Part of a small language model's weights.
Size: 8 layers, vocabulary 8192.
Training: a variant of Muon for these matrices, 613M tokens, 4972 steps.
MLP neurons of a small language model. Each row is named by its layer, matrix (gate and up: input weights; down: output weights) and neuron, and shows model dimensions 16-271. Each number is 500 + 40 x the weight over its row's rms, rounded and kept within 0 to 999. Numbers have three digits each. A neuron's up and down rows have the sign that makes its largest values positive.
Before each neuron's rows, "fires on" lists the tokens most often at its 100 highest values on Wikipedia text that the model never trained on; "fires after" lists the tokens most often just before its 100 highest values on Wikipedia text that the model never trained on. A number after a token or word is its count.

fires on: "1" 43, "\n" 26, ":" 6, "2" 5, "-" 4
fires after: "\n" 25, ":" 23, " " 17, " (" 7, "," 6, " +" 5
L4.gate1413:512572465523565549537443511501498424473530460561584531464369519449509545484426504400495478483476495532443557465448462487560502537495489443526476480462511553516496575453481556446490444419494505549475529420526524530532504530494586556524549474555531567514493484558504517536532472463475439503481463546527478506482446485501433474572518526509476516464458500489471458479523427455455508569564480520451480534486443492532470451482535540532489516515460467448455471468400528507545511522488515481455516539470520431485519398460502549492518442425487540542498464481511537592490478519507489575514483561496545470563561501508492472528516494398434493456476499547512479531444573516515463551511545503487482470449452489544540511453567460477585474510519471467479529473545477569507477453453528
L4.up1413:471441439573502517434473445494468515486514537499588476517551531452427499489511479517540479540554451485450545456599435534498507496425476467498477457448526502516440522536461494502510485501511530472499559474462533471412518556428526514466543513461519436546474479492480469543534551486505514498438485495545459449449460465433521602506513542487455544544528418457492479502505475499507523497542515457455448530542568505519435469503511525485515511469469505503425516483505528502463515524459460512562492526530525543507526489538501443474524462489461501500548536535474517501473465445449479489446485542498466400511531522507466505561510569486463510462499441486505576548492522536526497522511494429549509509497505502511506548436459493460536429418537513553536469512483431516492617463564542
L4.down1413:478498456458566524506365541506383477474466499557568556416504479580461585495504489533541465533456423492509511480607503468497511494509508455498536443449566525587537510503446549550475420524503428514482515518554546493519503507492552515459585507530602486495484533475543462487573488524484441462467468539473440513541530531517494545531506444514448515481444480518552511433557485513459582481455487502529463474516510458452467412502535506496535548531498490450531510549512520470509537525436509508429498487510496519464522397586516466490529511520501534421466507557508402592443430507386587518473511564554474528452496514471486508500503603520539507462523518514533471489492525463511529565440453468507510518487485479445528484444505423524479464459482514493550482453565442460489464496508521

fires on: "9" 39, "8" 14, "7" 9, "1" 9, "0" 5
fires after: "9" 42, "1" 20, "0" 8, "8" 4
L4.gate270:508463502560499523484539485425454544550474532531423468554511516480497445504510577482492499501491465587456466503474508459538580489537505516450605483567451502485516491489542478492468462537506430428427559541526531492507471454493502456575498497578585445483506488515557498485439526585453524440479480518412531495506531539550446494560524506444514566516537525541526575485536488441535457536514507582519481500590512459536505504492470506487495422505530556432511512488467500559484392539450494532500456479509495556537450481488477439504534499538541498451449531532522511573562455487500499508487427476521586456473527474507553533492459483509496469482503448563502402576559462536393548527484474479551467446492478516545497406479445431484460488610541543483496567515486451575485502544495544
L4.up270:533504423450462431462514519453549435429459585546538455487442515501502521510508561493536513569526430408525516499520479469505551434473549490476469556446498485433517471524495489472560507413590519502477532492489526470435505499514465448445543513596486515486457513440470526541536446557507458513508466519465515459516494464497482512544539469521452504453482523494485488490535510402416500548577451560518529497526479576473540455519543492582444505478498483489535528509459496492456453508444569460393535516531520505535438531533522461511465474503513528443483558487446484481448543470549563484513449511443495471575477537527462507535540475535467528498427508542548536447507536381543567499542508484545493469411519469509442521561568510439512562515522471469575462545527568519455537469555499
L4.down270:486583507507447497436489538517475530520500499522494479508456456437582462532498505542525468529464440483518545528468478467558509580502554485501495527447500534573476471492535474495519518457483468551556476470520465579496493489434566405471492505534441520438506556461580502522564507478579512530471510559553506543539422471518491539490535456516557543496498525491503429508530504453474510449436465447460486474496478567503469494495546540526471608535572513472490507516483457501517480589512421483537489587560518466542510498522512567501458560454523481544507537506533442525509532588507496520519498483586516502541477559537466511540489567438479558481429526465459498425474523482515477491457523486462450515476506487568532525478496571506574528541538469521500545557506549495538489447521509

fires on: " but" 27, " while" 13, " and" 13, " However" 11, " before" 4
fires after: "," 44, "." 12
L4.gate890:538539542506483439466471511473455481520491420484559488562525501478499498481467504441530430583564478546546539527510520486505589467479471442460583560483469510570404532504458432536547492553567582547495460516512441525520507519524504515496508526479398507477426577472500528513541460522496475523391498499499443473584431462418344504520472523523553526510567489547506491453438523504476485483480535587495529469507469400476500484473484454619491535468531539454436418483448550503540452468452540537518496479527516441435459444488458536518448516477518458514469525483503500474514521523489495479514482461541500438477526506464468512436444503479533483529526436492427454452503449454460489456470465478529501586436538552402492474513534482420489522500485475480458534502535524478541534452510479
L4.up890:500460551514538535501459487479528473501512573515479547516520411507518502471464517533523457532526529463540502503485562512465493508510499418492463481499508494515468493445537487501485490584465452448535537564510402491498499486541409471520517518519487527513463547465490506537524506559516552547505453449503553466421493436477488513542477526559543500487453472529508476485461518524483522572585502536497532435475472381493509475488532455409474550430439530558486445489526518511467517543553440476583429405446541557509486489525494515520458451513508486489443497499465539522472530505547439559474508509535569578445508490491530569470497529491474533492444428496471494523476459533446478486496467516471463524519474502501598503528514581609544433513501452405529564513475521503490540493459564
L4.down890:508492534502553470471508528464486515497571525518487621537509524525451500444525527539510563433498490493554512572520491550524503505468469459505456505468515524434444445476487489493523440533526529480514596582544457559504604474562515437513518566517483466471511506501541501579499431485471432565447576516462545539564497538450532513413489514515498545481424508568481563476499580444461591565513478455477454540584566485526527505470506410537479550493438541541538447496520473542469502535420487541439449382487467554455477502493454407448509511502521423513471517463501491547549494481522459534509486451486546498502562492480505580563479559524539539520554531501456436520531456413481502512536438519476486539440500468497583556527534431586496535554515498456566518496426523488465495497524517

fires on: "\n" 29, "==" 19, " and" 8, "|" 4
fires after: "\n" 37, ":" 8, "==" 7
L4.gate2177:605504503455433413455536495426491441474478468454491520534494481495529516436467482489541567552482505617537565532504482492489485400494510492528527504488486536468550483433477450500537482500539513513513527496451488490524488582464475497481526538536611463515574456431474499512509544500442494474523429516476545496441478523495490560482483492453572487535520465453476486511487529482460476502494440484476507554472586534535548505512438498509476567535448519475490473498544565513458436457439479560464504450501547539487469593441496508510540506486405496425565572491493492546434519497522503554512497538513472477534526518439471512404453507476492527568575426424552394525471512522487456509508499550502485451551453529461507539399519451472421463445497530470537523515465491514576508461577450
L4.up2177:549484508460417533510470464518488511469511552512538493558474538554446499519532510561469535534517495490529524465498491463425432489496412518481490405454528534492492481511494486500477426461548559432532428484519468501481506466416508494418493505472497498478471534546537490473404451485543532495520535458545482561451526440464558449545414403577502487454501479483544507485525516490422537524494561489486530486519574416494486508498525561490400446473485515532525503473534522523473547554515524505486489484552469468514450489542435493480483514560491464512522562441494414475533473554511460546495483535486513487519481447526506503411460570527465558529579529540496517420459478521516486532481483478464483484516512525512534493501516527522461429442578516573450551487571496448445519406548445
L4.down2177:502551443477389538516528496555544596486483537399521533533465549492524512464523498574496525521506470512457529553451536514554476449448495523528509468482496445511499522535540496462418502488517526548516521469426409524475476473455410521469489472524477496500461516506417502444423506501490481506501508535486533576481509457501479547565499500521538522444542511464505519511510453458487493455515495578511502495453539504462515572514519523489437473483531447512557495449431463478417510522464453511508479493534494544538517471456462528496404567529539474505564528528477397551527528531472407477482448410560472515500495445519491518453499460564506515443513477525493493441409486524517436425523465522546479490566572541563415532518500507573461555473486478523513568552542491431498546417446530

fires on: "1" 45, "2" 32, " " 6
fires after: " " 70, "0" 5, "1" 4
L4.gate1163:498535554550491489490490451455497538410501459511453521528436488421451485450550539511491548522465525472591503456479485462494542486500565423503545483524479524491540508488458433527529527508522532486522574476499446525474469478497518526476462559557527474473490455533496524470480516476513482546528508505496602512518527460463508462515471489567453452476508518479481484545473393520512547475543500476540442429528493573523520491511501491518483448420481522503466487480555493549424494529438516566526498487476537490523409498476500453471505498466501507548462506453445500505477539483499542406486554500526500431480599528435520465500466482531487467558528510551489502481542631466527520567514502536519554526475481524479502476511506546436503504509507492496484490479495595487479489567541503
L4.up1163:528483557505560431404548428495464507500551550457496495454470598412464488544539545482458445509537536465480437519522497490497534438492565517516597486471468533508498466485486418489531516463511532459456443522512499542498539521535510482468510529489475519486474466466451485524550428539463509551501445485525528478524566545440512508448466491526509510502506604435586469494553545451533386495452510527506486529408505475485518464528541480543505471469517523504541422478494522463442520514487489507514463532540588444464499497455561551473501542582559517546474538441502565453531482535466502536572484460565463488511516499508430519481491594545520480448562452501485497430504486550604526528526468501440519565461450530494494561542531486514423429482475543458532530498495540533510460501511519
L4.down1163:501505484468532464520574442479428429459458503540503568469467481436486439600489517522519494534522512508492500471508562449527542540516494521495491474492521509486522541550465513474565486488509442494546496560441514471432470501498486472486544467562455520505435455529465493471505490539470539522526521545561502491539505489539466536536529483503521438506441528468484447479413488551470572465463494514516562459422544522501454473432454502469502456447487508467546379529466455605466543483494535537485494530486486476459517515548505469511513553502494559441456543396552439505509479549487468486507497498557508421436529530476526454561492541453492438560518483453410428515571516508472520484554453545552481496483483505502506408438456478516472464487561547575493479420513491496485535497579485

fires on: "0" 26, "9" 18, "8" 11, " re" 9, " a" 6, "," 5
fires after: "2" 19, "1" 16, "9" 15, " in" 7, "–" 5
L4.gate1352:500503516515504477514508476505528463521507456557417480478478542431527467454434496513471512544520514458463490512481445411542429470465565573480485501467527516515436409516445480422529470458494463505508491575502537533435552552473528549482514495486586477370454504391528519461500434482520545523558454515488452533522502533539466551478490522523548469461472565532484518476474548446580507475570544497483514509536525478561571540543534483543556497498514476454478496543532512416451515447519530510476422450503589486539470505520435450514421522500532548515561525505497511470549481523486555513501487537455592530488474579494521400512481486471490563484483424413515480504545472567487565600437527554516526545501415540453528543559452472482505560473439514479585472509493472538591478518439488
L4.up1352:474518482508490448524496573530574491501531435517521485484557529566423531407595542457508456530524536469521495499538421476480555497518510528506497526574490481495491506475427513546445415477513480476497477536566499501491578526478535520505478494479566534505500484458576501462455456546514474482467498476465497531492444558492508468496515445468597486526515499521476486509501514556481575364481462502510537534519538417492549521520532526503529515508465488459534518502606493474498526509489486443493481568498526501449512466496543503503460402557528524558521527568463534487451544504462489536439568505486568528537497556543508470509544480482383491458503442436517563469475509550546514546525511531420542519522510416525493449468532541531506589501474515526559507500534526520544558534495573
L4.down1352:489530490477466382539501552523486474460503505513515470470610517445525536532426529429540485525532438551446511548437500495525545452445534494556458533539478478470481448456567511487398457484522467469507538446551498549480578562458455493473517487579531469545488499496526510438477536523473487489521555516472530537442480516521489499545484543415484494623557458480403498524443448531502434454455485467546581490538524570480492483491468487433540486459454497505474495566479517492509504521478483435507444477523537460477465527452448544442538546496532600552533591517521529472507450486501545492577454450471453407521477524462558461463535535515495479452482538435564466545493576513488470481476486520538551503516419480488528517497501513505512549483488583478515461462521494491515485502477556

fires on: "\n" 76, "-" 8, ":" 7, " \"" 4
fires after: "\n" 54, "==" 15, "===" 4, " ==" 4
L4.gate593:565513466477542499526433453533427515410488489525464452464495596426522481476495514518480521400489475466467407446504466507599491471523452512493524431454470515481497560577572518545568494533558449474547460512433481485470524522545578523475480533534525544491457518525498520447489525512506597524534468428601534526536445497537498547507512526508491527461480511497505513532565472504503567506509510519479486515537560487463559544450447520513535478516422461449549538537535500493498463574499503548520466492455529502565555538544458476577532490514470495465555549566567534505454508542464530460498447523513442435455548510556487550432530532454461568497569554515529447503492526586535542525505525444469471490548505500526606507509465436563554541432507472488557529459427455538442474454453544
L4.up593:529458497428516481540496515446516469489448502533563450460466562502465491531554519498477514535457565518553511573494541504446522517555460452476571523514466511469522474433519417563507521511484497498496599467517514486492554471544497567520557446460531523520508515524495458480467577508458542496545555505513456489487506555517537519467489460564515565542543544478493435490481529503452485467566549484510497524464465435497529450465533515448535479444534429507558542448531512548612449477534485490553550504505504533478524610538506504467442523588515498521530527522502578455584551484478526440564538416493501502464441557507496538527458439461511540566508543539474528505525480508481512507545492421485522515506489554450521535488532509517479521586497455529444484558559468479509474546537496
L4.down593:473478479503504504493506515571577495517517466579519502549525518471456488523579487434536501490488459449575439531508527516430486512604480435440496510568449584482528441496490480445490501522490544514500516496501478498442567462524531566540548404547498517507471556570523504492478460469449530479519473498446546556450499478571548581487512506555483494556508502492511534579527494579480490481543438500491515515517469488511516525473489537542521461428461433463477516452477521496492526574563443461521515472461401532433559512557529554460415490558508502525530578428532506583441470518486507472596419413437466489484480559512470485490427479563495541579428532520497569493530480547445531535579535480531496466531520546502541478517552504462530579617539566526543498535524476544517430564561497

fires on: "2" 27, "0" 17, "3" 16, "4" 13, "7" 9, "5" 8
fires after: " " 31, "1" 28, " (" 11, "2" 8, "3" 6
L4.gate1373:506492524464435471530509580543428465457512485515458497506503551446566505461473496497514501525464552523554434552469501545423490461509492538504525499442523475451471496441467431529421534541584524538490494505551561521508519454545569493524553510438537492442602608516484532503417528548467449501581484435441537407482552442530508486556538479512478483479505470501507494468478562445482465451544589435426485458544515545525491446549512523523462494479523502460523520497544506531566478548488420557533399546493500543544482521520514449482544534456479534491502439520494547468450516506492532429472501537558475508586491505506485518483468516514477466500440424509511505543521533524485497559439479473500514433478487540478470576450500465438545530519536469430576482493511460568514522525482537
L4.up1373:444450520445446548513507450509408509447511491539491534468460459525486536493479548486516435507501541492505481481508529576558522573533500408495453476466494577549470484573479525532493525548462440410504502532512512546524535530503503593479569491467513487472517474498509465507557441511451391537449456497522445528541553453526447547574556523508535500484516480546529487482525426530499524461454478451518536438514510482548586496471479486476543535545440445494517465456477465507519505557495516499495522577587489494448458510524503398485435496521518512444463564496455472510459500456566506502475567597526464528519469473464548568493544463494553493485595519493450436594484507570446515454482472446470568485529540413535548511536536484506564554506516524513506546511493537448525498510611502
L4.down1373:522514521522518491522482496511490511601410497428557538432517501477533536557496463539540458516477521502542432487573552545573442523513518548526524490502505531495468540529399491465471571531438536460434481462568497507471524489530537536457529511479526463483470494526524546510483528437426414559527485575513469467579546466451428558535551557533481441458461442504413524476532448536478509473504538470466560483534463490604533439528488583473521517483512489484563556511508537471409482605411491529477485520487501540497466533502474505476503497540511543489443469525443538508625429470436465489529541524511458406516494490497488524467454508533474529455529461477549525454516513591486537519481527466477530453535503522445460522521532515480513566451546431460512459523417491528397492485511485

fires on: "0" 37, " \"" 16, " of" 9, ":" 6
fires after: "0" 32, "," 13, ":" 6
L4.gate2187:496511528455507523514517543508510469571536480510556479522456482458509449460535526478461477538547535449425442517419513479472527460476497491474531462564503478518435582475506497535486538530488521505498554505529483621480523610461512488544573456446530455443519434550531599580541505491440542503523559474443479494468559492429486463503539525513497551513503497453493518527464534480527522496478485571449528527465491494504523505387505486519537469539468429465497532458533456456407437554523546533523406559464450494585448511522483454540562500425480452515475549464570470521514438469508533524497532562549505551501529441491538501503574566462496500538492516499494450559499542488508484526458477527487464587518506476464491454524472529505525522508423551481488477558515447479512454539454588
L4.up2187:529436516427522546482460551473492606482427527573561486476424525414515486519489516570461470453478501476487505478468541540426500500501502487468487470507537539526458421544401585486533530554534515480506541520494483519493505463523498521493520469570500528528513512529496506523534501452502447464493521517481553584510477480545523512537507630520519480430416553476564437448554414530466465513463558518488500485472545567494584520499520620548518469513528535545500486519485524530482515482506461521546513595490486522461466544451511456499450484522489463475477592408575588518444465471493550468485550497475474489495484476496485454448511510475547469500551421506472486489502473525528509475457484551518487572524521493445513429449487519534466534583529477456447453520527472483487457553539557
L4.down2187:497491464478475562514561505493509574524522558598532476469528473469499468568513417518458507497462510457476499490542515477428489492503478439505526541434440528520523450441544465498498524522579478505495517539488444551530481570489521508467535575522551502512468462508490492411458467480508530429522569531474503557454456507530484481479526506507490519469411526483562522507514453553519546514510498474465488468532524461471484495531565542457537525557488462448468513463538476475462450516463480471557469499508400499515493470519472505495468525454533552526502445516527522441481451485532509478556537538469526466548514470489446451510462490525479474444459508537531533439523460520475540620502473474505453549552557518495475456502538504466430483551538472483554452598518449497459521476424579